config.yaml
num_hidden_layers: 19
hidden_size: 192
num_attention_heads: 6
num_key_value_heads: 6
head_dim: 32
intermediate_size: 1024
vocab_size: 8192
hidden_act: "swiglu"
norm: "rmsnorm"
norm_place: "pre"
norm_eps: 1e-05
positions: "learned"
qk_norm: false
attn_scale: 0.177
bias: "none"
tie_word_embeddings: false
parallel_block: false
init: "uniform"
init_std_qkv: 0.057
init_std_o: 0.0
init_std_up: 0.057
init_std_down: 0.0
optimizer: "adamw"
learning_rate: 0.00175
beta1: 0.9
beta2: 0.98
weight_decay: 0.2
lr_head: 0.0089
max_grad_norm: 2.0
warmup_steps: 263
schedule: "wsd"
decay_fraction: 1.0
decay_shape: "linear"
final_lr_fraction: 0.02
batch_tokens: 131072
max_seq_len: 512
doc_mask: true
train_tokens: 900600000
max_steps: 6872
dataset: "wikipedia_en"
MLP neurons of a small language model. Each row is named by its layer, matrix (gate and up: input weights; down: output weights) and neuron, and shows model dimensions 32-95. Each number is 200 + 30 x the weight over its row's rms, rounded and kept within 0 to 999. A neuron's up and down rows have the sign that makes its largest values positive.
Before each neuron's rows, "fires on" lists the tokens most often at its 100 highest values on Wikipedia text that the model never trained on.

fires on: " or", " –", "ves", "–", ":"
L4.gate737,204,238,194,234,191,144,158,189,217,222,139,201,198,148,185,249,179,249,204,189,190,260,236,183,184,221,166,233,169,236,169,191,199,218,195,218,202,267,198,229,189,169,171,219,204,217,209,184,180,236,256,220,255,183,204,208,212,272,151,203,179,196,211,183
L4.up737,249,257,197,250,264,177,202,139,206,157,166,218,192,134,236,281,153,212,230,225,196,185,217,253,194,193,196,178,153,214,225,240,226,213,127,210,179,197,265,139,219,237,200,275,169,209,203,235,240,185,204,185,206,201,190,191,160,198,179,236,183,211,186,150
L4.down737,272,222,238,183,197,224,224,186,159,175,161,229,189,260,169,180,207,179,199,197,200,172,207,235,223,244,146,200,185,190,182,220,240,164,197,200,180,206,181,202,196,195,207,117,185,181,195,177,145,214,182,191,218,209,239,232,171,217,187,229,236,224,200,185

fires on: " who", " where", " carried"
L6.gate701,226,227,212,214,216,229,187,201,186,243,200,165,173,173,237,229,183,209,193,203,284,244,193,138,189,156,143,136,174,213,204,213,209,157,190,207,182,222,189,201,187,164,233,192,223,228,235,222,209,200,191,195,290,170,220,187,192,195,190,258,217,229,163,231
L6.up701,232,210,170,189,154,173,188,181,243,240,208,204,183,231,203,171,222,225,225,203,196,196,187,228,189,222,193,185,217,176,240,199,135,210,209,243,176,168,241,172,199,197,173,253,246,223,213,174,230,129,244,233,155,175,171,184,256,180,225,157,218,141,186,209
L6.down701,176,230,169,228,209,207,151,184,198,127,167,206,207,184,243,235,195,186,229,192,163,195,194,245,210,200,180,269,281,181,206,209,235,247,221,159,236,188,141,221,223,196,166,188,171,144,169,221,189,188,287,167,206,218,236,201,143,150,182,218,229,161,186,216

fires on: "s", "'"
L6.gate229,164,235,192,129,204,196,225,199,221,207,175,194,181,229,235,211,130,236,223,172,194,220,176,195,167,216,197,222,148,177,202,182,135,179,208,147,184,184,260,203,205,201,215,186,181,194,231,214,163,216,235,193,223,221,225,178,152,222,200,213,203,199,227,189
L6.up229,140,267,178,150,184,192,171,211,190,234,167,208,158,224,243,199,160,177,185,184,192,217,200,128,184,229,193,212,167,210,175,221,193,228,158,200,213,203,236,199,200,169,205,190,179,208,210,206,176,198,201,204,228,252,207,182,186,233,178,235,204,222,182,201
L6.down229,208,209,193,155,237,238,233,202,209,202,273,164,242,195,154,140,235,165,158,202,214,245,187,175,189,203,228,227,171,198,194,168,260,202,129,213,154,244,177,231,176,209,193,183,216,183,184,181,178,257,166,220,202,171,172,211,238,245,179,217,262,154,157,146

fires on: ".", "un", "de", "r", "ur"
L4.gate324,244,229,217,158,204,196,148,163,187,214,238,196,202,218,160,206,146,215,213,176,217,238,235,201,212,207,190,193,203,175,179,203,202,178,198,183,198,186,238,215,284,234,184,223,254,207,145,135,161,198,201,177,203,197,257,188,185,237,258,155,232,238,223,217
L4.up324,184,193,185,167,179,182,249,214,155,173,253,208,179,240,171,192,189,222,226,199,178,228,231,231,209,202,188,237,195,228,225,235,156,169,201,192,196,142,243,180,199,188,156,191,261,125,173,203,167,142,231,148,222,227,235,234,214,252,241,154,260,228,236,191
L4.down324,281,205,227,190,242,134,185,197,211,215,206,138,183,173,213,191,221,162,187,212,213,203,183,194,181,195,201,163,205,178,229,220,184,201,217,248,167,175,226,177,212,162,197,188,170,189,207,204,174,188,202,177,227,219,152,234,225,196,200,233,212,218,181,200

fires on: "-", ":", ")", " (", "ju"
L4.gate868,196,171,177,198,178,147,191,220,220,226,177,151,214,195,200,187,195,250,214,170,188,177,215,170,216,158,164,161,195,219,240,190,143,177,245,218,248,223,220,175,207,228,214,262,233,223,217,199,207,227,222,160,235,170,189,176,245,197,203,201,210,279,196,213
L4.up868,228,167,233,234,217,194,243,186,169,162,194,178,210,200,228,212,211,181,225,215,232,265,181,180,227,167,166,139,229,206,182,206,197,192,214,206,222,116,132,182,284,196,155,206,198,179,205,236,216,235,181,193,189,228,217,181,261,141,268,218,210,166,159,233
L4.down868,194,162,183,204,217,178,231,178,177,167,204,184,231,160,218,212,164,150,171,196,160,251,201,197,218,204,202,215,196,217,233,189,230,177,196,177,199,224,192,177,248,199,181,143,225,182,187,192,129,224,152,158,160,186,220,240,233,187,226,242,237,159,202,193

fires on: " |", "|", "fe", "."
L9.gate794,248,196,195,224,161,204,160,190,195,287,182,223,208,185,236,222,242,199,211,181,131,161,152,186,173,211,237,163,217,161,191,181,148,235,162,207,186,222,245,173,219,222,215,214,269,217,214,255,172,225,227,192,152,206,238,229,222,167,223,297,258,171,209,200
L9.up794,187,196,217,163,173,236,196,227,150,180,193,185,249,193,171,161,219,168,217,206,182,168,217,168,199,202,174,155,173,180,237,216,258,183,196,144,247,237,200,198,205,176,204,185,195,141,247,137,167,243,218,236,214,205,206,225,201,260,203,219,211,239,227,234
L9.down794,200,222,231,140,179,259,185,143,224,210,190,185,238,237,168,216,196,163,176,209,166,175,206,240,141,194,155,187,190,165,215,227,177,168,200,183,190,200,228,175,200,186,246,174,187,181,205,202,141,158,192,183,215,176,136,166,237,188,205,137,231,188,215,217

fires on: ".", "e", "ept", " ("
L15.gate720,186,200,176,172,231,169,150,200,244,236,161,190,219,208,211,231,214,197,222,229,179,233,224,141,161,194,176,141,190,134,194,191,177,205,125,188,213,163,228,234,234,175,190,168,204,166,190,214,187,209,184,228,190,244,168,219,190,177,155,171,222,196,223,224
L15.up720,204,246,139,203,186,174,223,199,213,163,164,205,153,216,206,100,226,223,198,240,212,173,240,222,197,214,156,225,260,160,186,247,212,185,178,162,180,175,244,137,207,239,232,175,173,199,192,218,179,230,166,265,231,233,163,181,228,130,188,173,214,220,180,192
L15.down720,213,246,239,191,208,157,154,283,158,191,210,205,167,220,201,219,163,211,213,162,224,222,213,170,160,189,208,168,212,210,191,186,183,225,192,174,204,158,211,190,217,175,209,200,174,243,189,176,167,154,201,206,139,219,225,169,175,194,287,182,179,197,157,196

fires on: " (", " the", " The"
L9.gate420,202,216,177,178,224,194,211,168,162,252,237,209,233,267,271,237,142,200,225,216,208,192,261,150,182,193,141,178,161,247,157,216,191,128,161,216,211,171,164,271,184,173,224,149,151,207,205,186,233,179,221,164,210,208,161,168,210,190,227,239,216,228,153,182
L9.up420,216,207,175,215,186,177,237,176,238,176,203,178,212,194,250,246,222,143,191,182,191,213,253,220,217,250,188,199,135,202,226,227,208,196,204,209,128,225,182,223,174,256,286,169,159,179,204,223,201,195,245,231,193,200,141,233,227,222,199,181,217,161,181,190
L9.down420,224,194,245,219,149,215,204,143,187,202,175,193,197,233,177,237,206,198,251,213,219,187,198,202,222,136,206,165,191,185,119,172,214,169,225,209,224,246,206,197,239,180,216,240,210,221,220,215,205,216,180,182,197,199,185,135,211,214,210,197,175,141,182,189

fires on: "'", ".", " a"
L15.gate851,168,182,219,157,212,176,206,172,185,245,200,243,182,159,164,226,216,180,216,162,174,157,150,225,203,220,191,185,209,180,206,191,193,188,162,224,246,211,148,247,243,204,224,183,191,128,126,200,238,253,272,203,193,145,194,230,219,191,187,212,222,210,214,135
L15.up851,249,225,255,235,153,201,180,180,178,185,170,251,235,189,209,186,177,185,184,217,197,156,151,186,152,212,155,127,233,200,163,232,195,205,237,187,221,190,139,225,225,215,192,136,204,186,237,232,172,203,216,168,242,204,250,153,232,245,196,229,217,223,202,223
L15.down851,173,155,183,194,187,184,143,161,248,275,196,223,172,207,162,157,214,229,181,222,166,177,178,166,211,170,166,218,177,195,208,233,165,179,224,164,216,218,192,233,189,174,178,210,137,165,202,178,197,172,204,198,197,183,187,239,207,225,253,209,233,198,199,175

fires on: "s", ",", "de", " States", "part", "sq"
L7.gate229,222,178,152,122,178,178,207,190,173,204,193,223,228,215,211,227,177,198,181,188,269,250,140,219,192,189,211,165,187,208,174,211,179,195,143,154,157,207,238,206,194,185,200,177,198,183,174,202,215,209,231,146,186,234,240,147,178,198,193,221,182,229,250,160
L7.up229,180,248,206,202,174,277,217,189,153,203,156,172,151,195,204,234,157,217,191,188,223,191,205,200,202,163,198,164,210,237,193,215,248,205,172,152,250,204,159,237,170,216,187,228,210,226,151,173,188,244,212,156,186,248,150,199,221,190,204,241,125,213,207,162
L7.down229,183,216,198,160,177,152,246,276,192,240,239,249,206,187,266,212,223,182,245,203,202,213,171,182,202,205,186,204,236,221,199,173,239,190,191,201,162,203,240,212,208,264,237,179,207,176,208,185,209,252,205,248,229,149,255,206,245,275,198,225,220,170,202,190

fires on: "–", ":", " (", " and", ",", "-"
L15.gate481,167,198,230,223,221,214,188,216,194,253,187,179,242,172,184,199,204,206,256,205,242,223,174,214,216,162,208,208,156,237,248,220,184,197,201,264,221,162,197,257,201,208,213,232,215,176,263,149,234,158,213,209,179,164,212,233,230,254,203,227,238,172,189,208
L15.up481,232,204,118,267,237,183,207,249,238,236,194,219,207,202,218,273,185,202,156,210,197,164,218,232,206,187,173,219,205,201,257,195,243,188,247,236,143,227,183,207,253,256,263,218,187,192,193,190,173,167,145,236,206,210,205,227,148,219,191,208,153,193,237,155
L15.down481,207,243,197,146,181,197,198,206,180,203,160,227,252,233,186,156,167,120,218,196,157,190,253,149,184,247,152,211,177,207,173,235,190,206,145,216,177,205,225,180,261,224,186,223,212,213,184,172,184,192,229,153,201,214,235,197,207,181,217,197,200,250,235,189

fires on: " (", "ly", "(", "her", "ter"
L6.gate857,202,241,216,224,163,133,159,184,173,179,180,189,190,239,180,164,166,123,216,199,164,202,208,193,170,197,185,174,168,195,205,162,177,237,209,242,189,190,188,230,206,195,206,213,227,218,239,164,198,220,233,134,196,234,186,204,140,223,211,216,264,255,223,209
L6.up857,177,241,225,201,209,218,167,183,195,237,224,240,244,223,187,243,137,211,178,207,160,229,114,236,197,210,186,187,209,206,158,237,197,240,203,177,184,199,179,187,232,212,183,200,196,176,228,167,183,151,237,192,221,186,196,173,208,193,179,225,229,227,190,255
L6.down857,210,220,170,198,220,194,272,149,238,171,228,164,190,142,155,213,194,264,185,206,215,214,220,246,229,214,167,224,213,218,224,216,235,185,208,128,235,237,238,203,165,202,205,166,235,222,189,230,239,241,212,212,234,157,199,170,238,143,133,199,173,159,187,170

fires on: "/", "-", "\""
L7.gate541,190,197,188,240,212,223,196,208,208,184,181,210,228,242,160,206,201,232,209,177,181,238,216,227,143,232,162,201,208,149,212,197,193,224,160,246,181,156,162,199,178,192,221,237,170,175,243,208,153,263,219,166,155,189,195,196,226,235,201,188,186,149,260,184
L7.up541,247,198,164,218,153,169,258,213,218,155,168,185,145,251,170,125,190,192,203,146,244,191,180,219,192,221,202,207,180,225,244,185,174,202,219,154,140,233,173,144,215,149,195,193,235,212,178,214,264,165,222,197,182,226,182,192,218,177,174,151,226,239,154,225
L7.down541,204,273,196,214,154,245,237,194,144,171,201,226,200,185,143,211,197,247,156,186,201,244,240,215,208,219,188,195,211,279,254,187,191,210,198,230,213,195,237,178,157,189,265,195,201,152,175,212,238,150,209,159,184,196,206,200,153,221,187,175,157,167,264,206

fires on: " Le", "St", "Le", "Th"
L3.gate26,172,232,240,197,169,201,269,251,188,230,244,249,202,238,206,173,212,156,184,216,217,201,174,174,211,192,250,174,188,207,151,184,174,180,195,143,205,184,180,194,214,186,193,200,238,200,170,247,253,217,233,164,158,203,158,173,198,146,220,193,182,209,160,232
L3.up26,193,170,215,216,178,244,158,168,243,150,230,153,224,189,159,221,223,202,182,153,199,205,173,175,186,262,209,217,204,122,243,169,195,219,166,190,239,170,207,194,196,178,233,190,186,243,182,207,164,187,155,204,165,172,159,245,256,207,221,180,263,204,235,163
L3.down26,280,157,235,160,206,208,232,257,163,197,214,185,215,209,179,137,261,100,234,196,157,251,175,160,187,171,232,178,156,201,161,206,204,196,227,216,223,173,201,216,221,192,200,239,160,212,168,197,176,223,178,216,138,184,239,232,173,227,200,219,158,233,195,143

fires on: "=", "'", "Ch", " found", " there", " who"
L15.gate884,231,246,215,171,202,208,173,261,193,230,202,167,213,201,176,210,246,253,139,201,221,193,207,231,194,234,218,183,204,207,218,180,167,197,154,243,199,212,213,141,218,256,223,177,164,199,193,130,203,231,170,202,202,206,186,184,272,177,217,198,202,214,153,187
L15.up884,229,155,259,202,199,163,228,188,186,228,142,196,200,173,228,168,211,147,192,158,228,187,204,182,186,200,200,184,215,220,179,240,204,217,180,147,160,202,178,187,227,193,175,171,191,192,211,205,175,259,222,131,186,203,205,199,280,180,221,188,238,197,172,252
L15.down884,212,183,199,193,205,202,206,200,259,205,219,216,183,219,195,167,273,158,197,225,139,247,178,192,155,166,160,242,190,198,200,208,226,218,197,224,160,230,199,202,198,244,213,231,216,228,191,237,188,135,187,202,156,207,187,189,259,232,204,228,191,219,199,182

fires on: "'", "-", " County", " (", "n"
L11.gate777,198,194,183,198,176,198,177,206,198,201,214,212,188,212,172,214,153,252,209,183,226,173,212,170,222,197,168,192,202,177,237,203,217,205,192,204,191,219,218,267,198,217,161,254,186,197,190,115,265,211,243,192,191,179,255,212,210,177,190,225,178,240,181,171
L11.up777,222,200,159,141,198,180,190,193,178,194,210,172,243,203,193,215,205,192,148,178,140,239,192,173,216,163,204,193,169,184,177,187,188,231,210,194,210,258,198,185,204,212,207,174,144,238,223,272,242,253,200,234,228,205,231,185,276,232,183,234,245,200,191,182
L11.down777,208,144,167,230,172,224,176,210,212,186,250,229,260,173,180,170,159,244,220,183,202,182,209,194,226,172,192,219,190,207,191,209,209,151,190,189,212,217,256,210,218,175,181,188,114,188,211,193,198,264,217,214,190,184,225,235,231,226,221,253,202,177,176,227

fires on: "\"", "ti", "si"
L4.gate282,228,190,216,182,247,200,200,226,188,230,183,235,245,197,199,185,180,218,166,172,179,238,206,191,177,154,204,202,239,181,145,210,205,207,206,163,214,185,205,172,189,234,173,211,206,155,196,192,172,173,201,114,148,180,217,185,190,237,202,201,188,177,226,204
L4.up282,258,154,210,173,222,162,249,198,180,151,228,202,148,235,127,165,180,235,177,173,255,191,171,230,179,179,190,169,214,228,196,232,249,188,255,200,201,170,188,127,232,229,155,208,231,175,179,211,181,219,219,184,221,153,251,178,202,182,174,174,237,207,202,219
L4.down282,188,189,208,211,258,189,269,178,213,178,205,227,252,233,242,241,253,185,220,204,200,221,202,172,201,149,191,274,253,166,192,185,165,232,184,138,212,226,207,201,169,156,232,230,186,149,212,178,230,182,185,212,162,226,218,207,161,183,224,220,181,202,189,137

fires on: "|", "{", ")", "Billboard", " Limited", " Top"
L6.gate108,240,186,188,201,180,167,206,241,215,183,169,207,236,220,216,156,151,166,226,201,220,168,203,269,181,190,201,181,152,142,202,199,224,226,213,158,210,174,200,253,181,231,221,172,125,196,197,210,164,173,226,192,202,217,225,173,210,210,152,219,166,218,227,282
L6.up108,170,257,217,205,183,168,204,250,199,152,225,127,166,190,216,164,135,255,200,200,217,154,190,255,195,192,225,265,183,215,188,185,243,178,210,205,192,213,244,206,216,187,221,187,214,142,209,198,287,207,214,231,195,172,117,172,181,175,174,239,222,180,246,201
L6.down108,227,156,159,233,195,182,249,199,249,225,245,180,230,234,179,233,227,192,243,205,163,134,233,198,217,227,192,219,222,199,189,208,191,178,185,175,181,174,213,214,163,218,153,259,208,155,151,228,178,189,214,186,160,207,278,218,196,233,186,153,248,191,183,205

fires on: "'", ".", "H", "L", "G"
L4.gate146,279,221,193,190,213,230,213,169,136,203,250,220,252,253,159,199,211,229,196,193,215,157,191,256,188,229,198,235,130,190,141,245,154,255,208,181,251,154,232,200,231,230,195,261,185,208,186,215,212,172,235,157,230,216,185,202,207,192,220,207,216,239,161,216
L4.up146,209,208,189,126,228,232,174,201,168,179,225,220,207,271,177,198,225,230,222,206,157,231,183,160,181,229,199,155,212,162,164,205,205,184,216,161,179,215,141,212,299,169,208,193,241,195,149,177,185,251,154,210,232,177,202,184,245,179,226,254,236,227,223,228
L4.down146,224,168,225,223,160,178,239,203,248,162,193,147,198,206,195,216,227,187,210,214,259,202,174,213,190,178,182,177,251,224,135,211,201,184,192,180,224,224,242,141,168,167,227,207,200,198,221,188,164,165,216,235,190,224,222,207,246,200,152,198,151,198,152,197

fires on: " (", "et", "ub", "p"
L15.gate452,166,162,140,184,268,177,211,250,211,191,193,165,182,180,210,130,233,191,228,169,174,216,204,169,241,199,176,181,261,185,206,223,214,191,228,242,217,198,235,262,249,192,149,201,175,122,200,202,212,177,200,227,210,193,168,185,282,199,151,212,238,154,226,209
L15.up452,236,222,204,166,215,210,213,215,223,193,239,170,257,194,205,173,226,189,127,253,227,174,203,201,202,194,229,269,186,177,140,248,176,269,229,186,251,268,230,216,210,164,233,146,151,225,208,216,184,184,185,233,215,153,187,237,258,173,187,164,203,210,199,252
L15.down452,175,243,232,244,246,197,191,200,164,202,206,194,147,205,215,211,146,189,244,189,210,157,240,186,168,155,225,157,163,207,165,244,163,232,197,177,196,199,217,200,143,208,211,199,237,250,196,163,182,161,255,213,185,206,178,198,171,193,260,194,207,242,127,212

fires on: ")", " H"
L4.gate855,270,193,227,162,199,222,188,211,186,192,181,222,242,204,194,225,206,181,184,213,115,138,204,251,169,200,202,184,136,236,211,221,224,254,229,142,255,194,195,163,179,172,235,178,162,217,240,191,228,162,213,228,235,184,218,169,177,254,176,249,209,212,220,229
L4.up855,201,228,169,156,214,224,168,210,208,171,186,235,210,230,192,201,121,172,203,205,126,206,101,263,217,156,219,180,235,231,229,246,242,218,251,168,173,219,212,211,191,175,120,221,186,203,205,168,242,176,250,220,141,215,212,184,168,249,214,172,184,173,239,184
L4.down855,173,178,189,231,228,175,213,212,225,179,237,167,175,218,174,193,245,201,172,208,237,230,173,196,220,194,136,214,184,175,153,212,177,217,224,228,179,180,164,194,176,183,145,199,189,207,179,232,205,148,159,241,152,242,236,242,232,182,226,186,155,217,254,228

fires on: ".", ")", " |", ",", " 14"
L9.gate489,205,278,170,212,239,217,177,231,206,262,202,221,185,200,180,181,196,182,227,199,230,201,228,214,155,199,160,171,170,218,247,159,200,238,149,224,230,175,215,207,238,250,238,174,222,190,185,208,207,179,161,215,197,176,205,199,232,170,190,219,198,180,177,214
L9.up489,197,196,201,192,223,218,211,217,145,175,232,182,188,186,185,145,192,154,155,195,151,180,178,163,173,215,231,224,222,203,224,233,181,224,179,193,222,160,246,173,173,241,249,122,167,188,206,147,206,160,181,212,168,200,203,160,176,194,196,173,196,219,221,172
L9.down489,213,248,193,233,211,228,246,140,181,220,202,210,217,247,180,191,249,207,241,213,181,210,248,210,195,148,98,192,170,197,205,206,209,162,221,179,188,204,220,200,205,177,213,202,234,142,258,252,168,173,237,227,234,178,164,155,133,197,219,205,195,233,185,214

fires on: " (", ")", ":", "es", ",", "s"
L6.gate374,204,197,165,200,191,225,129,237,225,189,194,204,232,200,184,186,175,294,196,190,155,219,232,120,212,208,169,220,222,125,225,196,158,180,147,196,240,139,193,208,222,218,185,159,194,200,207,215,173,209,152,152,178,150,211,206,181,189,178,160,184,201,200,171
L6.up374,173,205,166,214,219,238,233,179,207,190,205,199,197,199,167,162,185,271,179,188,195,241,231,189,195,243,185,216,220,238,216,232,246,214,191,135,211,225,206,264,236,189,220,200,199,150,179,247,155,241,177,193,169,126,250,152,175,144,181,180,155,229,183,195
L6.down374,193,158,244,216,190,229,216,179,181,202,186,200,194,201,234,259,182,232,175,198,228,215,171,270,213,155,138,233,172,187,167,164,227,177,242,155,195,238,215,173,229,148,203,164,206,249,201,214,218,172,182,197,227,230,137,138,218,221,191,176,258,233,183,209

fires on: ":", " and", " of", " to", " as", " made"
L15.gate340,212,178,177,196,155,222,191,247,165,170,199,213,123,222,191,197,244,225,214,195,207,239,178,198,235,244,203,133,201,212,259,177,234,189,166,174,140,204,204,169,164,202,261,234,235,204,235,223,223,174,230,177,174,200,230,220,223,113,258,147,196,220,177,222
L15.up340,273,160,238,208,176,202,221,172,208,240,118,210,213,302,227,205,221,217,222,162,198,222,196,176,246,188,192,193,195,224,194,178,175,210,178,169,183,190,173,215,216,191,208,191,156,238,208,130,206,180,196,142,161,161,222,192,200,203,176,183,199,210,261,209
L15.down340,180,199,173,166,182,177,148,206,194,187,238,178,205,218,217,152,188,204,209,201,215,177,188,215,217,190,257,179,206,191,182,180,214,210,195,195,184,216,183,219,187,238,141,195,235,189,202,206,174,194,212,206,222,230,154,172,190,243,204,209,218,191,200,173

fires on: "-", " of", ":", "d", "ap"
L7.gate372,188,231,206,184,188,132,268,261,137,195,171,196,201,209,174,176,230,224,206,166,214,262,168,170,211,234,225,182,162,180,211,194,241,225,166,193,156,116,165,227,228,190,216,190,234,200,217,180,185,264,186,147,225,234,182,193,207,131,191,187,203,194,231,195
L7.up372,185,168,244,196,200,165,196,217,175,231,214,222,243,176,223,186,265,201,171,206,243,241,200,158,245,201,208,177,240,186,256,135,253,176,149,202,170,197,166,233,212,219,270,149,156,119,189,203,281,237,162,197,203,210,172,165,178,191,196,218,212,190,248,182
L7.down372,194,141,206,214,218,224,151,218,133,139,234,165,214,168,148,227,164,150,172,210,245,140,233,165,202,196,213,202,178,155,199,236,210,212,224,205,194,241,230,178,214,208,183,208,170,218,165,273,147,195,157,175,209,219,166,217,218,246,174,252,178,156,216,201

fires on: ":", ",", " of", " (", "ment"
L9.gate1008,232,198,182,217,141,191,194,223,212,227,211,230,188,240,176,187,232,179,198,197,269,207,231,223,204,195,209,232,237,268,234,207,203,218,167,219,200,201,164,235,197,199,237,243,194,149,179,237,225,186,205,192,187,207,204,246,183,128,189,186,223,246,185,215
L9.up1008,205,199,192,244,216,226,218,192,199,208,187,159,219,200,251,218,207,230,185,195,242,196,232,146,188,217,201,220,195,232,216,238,139,230,192,166,187,160,194,240,247,224,206,177,177,147,229,200,182,228,230,158,205,187,212,197,221,161,175,168,191,171,141,153
L9.down1008,175,209,225,220,144,209,201,223,150,204,217,230,189,237,201,215,230,251,225,190,199,219,216,199,215,204,173,232,242,206,251,182,213,190,252,178,203,164,202,207,190,195,198,173,231,183,213,182,248,230,200,214,193,219,193,188,176,273,175,193,220,191,255,213

fires on: "s", "es", "r", "per", "ins", "res"
L6.gate928,201,197,148,212,244,221,183,224,179,175,215,204,208,169,226,209,173,274,238,182,223,147,238,196,180,179,241,222,177,198,188,223,178,216,182,142,260,229,224,205,224,211,133,191,194,212,235,177,221,201,251,158,163,198,233,165,118,230,215,220,177,242,166,167
L6.up928,249,189,208,190,156,186,215,170,225,194,217,187,143,168,160,170,227,198,231,218,193,247,246,204,206,231,170,198,199,227,204,232,216,212,203,158,180,227,200,197,234,205,265,206,213,194,175,209,186,214,186,181,188,172,168,168,195,136,222,194,161,253,159,212
L6.down928,208,191,156,185,194,261,228,205,169,193,182,192,230,190,248,222,257,201,189,189,236,174,204,215,215,135,241,204,203,174,187,202,185,197,208,139,229,158,187,220,250,248,153,171,161,215,174,197,214,188,227,184,188,211,230,170,157,231,192,229,241,162,156,129

fires on: " of", " to", "born", ",", " between", " de"
L4.gate872,208,254,196,177,165,207,156,242,167,219,240,171,174,216,187,200,220,192,229,161,201,239,150,150,233,188,243,205,259,175,220,206,192,209,231,197,164,167,168,175,191,198,248,274,249,252,179,211,212,213,200,129,150,254,155,189,206,199,201,200,210,263,136,241
L4.up872,223,202,192,222,183,237,159,251,220,196,177,184,245,192,241,193,172,222,140,219,245,180,164,217,192,206,174,226,181,177,221,176,196,204,189,201,198,254,159,219,245,166,248,184,205,268,201,209,233,202,253,180,181,174,173,226,191,225,177,191,194,175,214,227
L4.down872,219,184,186,193,231,140,201,222,225,170,215,204,223,197,237,207,248,262,257,197,159,276,213,222,221,245,257,168,227,211,219,179,239,209,201,128,170,175,236,205,152,164,181,162,244,161,165,214,228,222,148,205,238,188,215,195,179,176,245,214,164,127,162,154

fires on: "."
L4.gate46,235,226,195,181,232,182,149,199,180,200,232,189,194,237,157,155,157,227,176,202,233,246,211,247,196,216,181,186,189,270,197,192,215,249,211,180,233,202,246,163,250,208,176,181,177,231,192,164,147,206,189,207,204,170,229,215,165,202,177,212,206,254,175,161
L4.up46,173,197,173,213,182,207,153,177,223,203,192,245,215,233,203,220,251,260,191,179,228,196,147,168,187,240,180,156,198,172,221,234,206,198,167,165,167,206,223,184,223,205,204,176,209,126,200,181,215,234,186,229,223,181,271,210,186,220,250,196,281,225,213,233
L4.down46,226,191,251,183,200,170,211,215,178,196,238,77,199,158,207,148,189,160,226,198,188,146,205,185,196,219,180,192,193,237,214,157,232,213,194,227,243,180,219,204,203,142,203,208,197,212,216,130,142,199,187,175,209,240,193,194,236,179,200,233,200,168,238,188

fires on: "it", "ig", "the", " No"
L4.gate751,157,157,187,185,172,219,202,210,194,170,188,218,231,259,191,190,220,220,235,211,190,182,220,218,165,247,245,281,199,167,206,187,214,116,189,181,217,198,221,207,190,273,203,244,224,173,160,249,235,204,194,189,150,187,198,213,252,206,256,208,251,190,194,233
L4.up751,203,208,211,143,193,178,217,189,200,205,210,196,173,247,202,236,168,204,204,200,197,209,184,178,181,218,191,193,226,169,213,206,212,236,211,222,184,121,190,229,252,161,186,175,193,228,187,190,223,231,204,168,241,198,220,222,176,169,300,209,198,189,218,241
L4.down751,244,208,186,187,190,156,217,182,249,268,202,182,181,216,210,194,183,213,210,208,199,167,149,172,180,202,226,120,193,225,217,213,199,217,219,273,187,152,227,258,153,154,207,183,157,262,207,154,208,205,220,235,239,201,168,202,191,244,210,193,225,184,206,192

fires on: " (", " sub", " hyp"
L15.gate459,204,223,183,178,230,131,231,190,209,222,222,199,214,191,223,238,182,162,243,188,197,212,179,176,173,212,147,190,223,205,134,179,160,190,235,188,206,200,226,238,254,182,164,236,229,187,187,191,225,204,223,194,231,167,178,185,216,205,150,163,189,204,139,135
L15.up459,208,203,174,202,213,163,259,176,170,189,202,152,222,187,205,202,210,169,145,246,211,163,221,168,198,210,168,161,154,238,203,191,230,197,220,187,152,178,194,149,200,191,231,187,198,178,248,205,229,234,183,212,229,230,187,168,280,200,224,228,242,243,244,203
L15.down459,254,203,181,211,169,175,206,179,187,194,189,218,191,177,207,198,115,190,261,203,218,224,193,166,173,209,171,192,188,202,239,182,192,233,205,198,200,202,217,171,180,164,240,185,249,191,182,145,181,222,231,212,171,206,179,186,181,207,190,174,253,234,176,197

fires on: "ge", " Club", " side", " Super", "view", "ef"
L2.gate607,141,216,226,194,126,202,249,207,197,169,229,205,193,179,203,189,193,185,167,203,155,171,181,222,208,162,187,214,195,263,164,135,213,232,245,180,215,185,126,196,235,233,202,234,189,171,190,174,193,172,159,214,140,213,166,216,147,199,191,199,139,213,177,216
L2.up607,140,184,174,156,202,196,162,186,202,186,214,186,153,230,197,186,142,162,188,194,134,162,203,199,202,152,191,211,225,213,189,168,102,191,213,184,230,232,202,218,144,167,185,229,167,221,206,241,199,198,192,188,271,158,137,196,146,172,177,223,158,168,198,198
L2.down607,169,205,202,201,239,156,177,199,230,193,148,131,143,229,206,168,188,173,134,232,224,179,182,196,209,195,194,189,249,239,219,191,163,208,249,153,177,192,227,155,165,205,269,165,190,185,197,238,212,220,245,195,225,171,177,190,195,190,227,178,224,116,187,178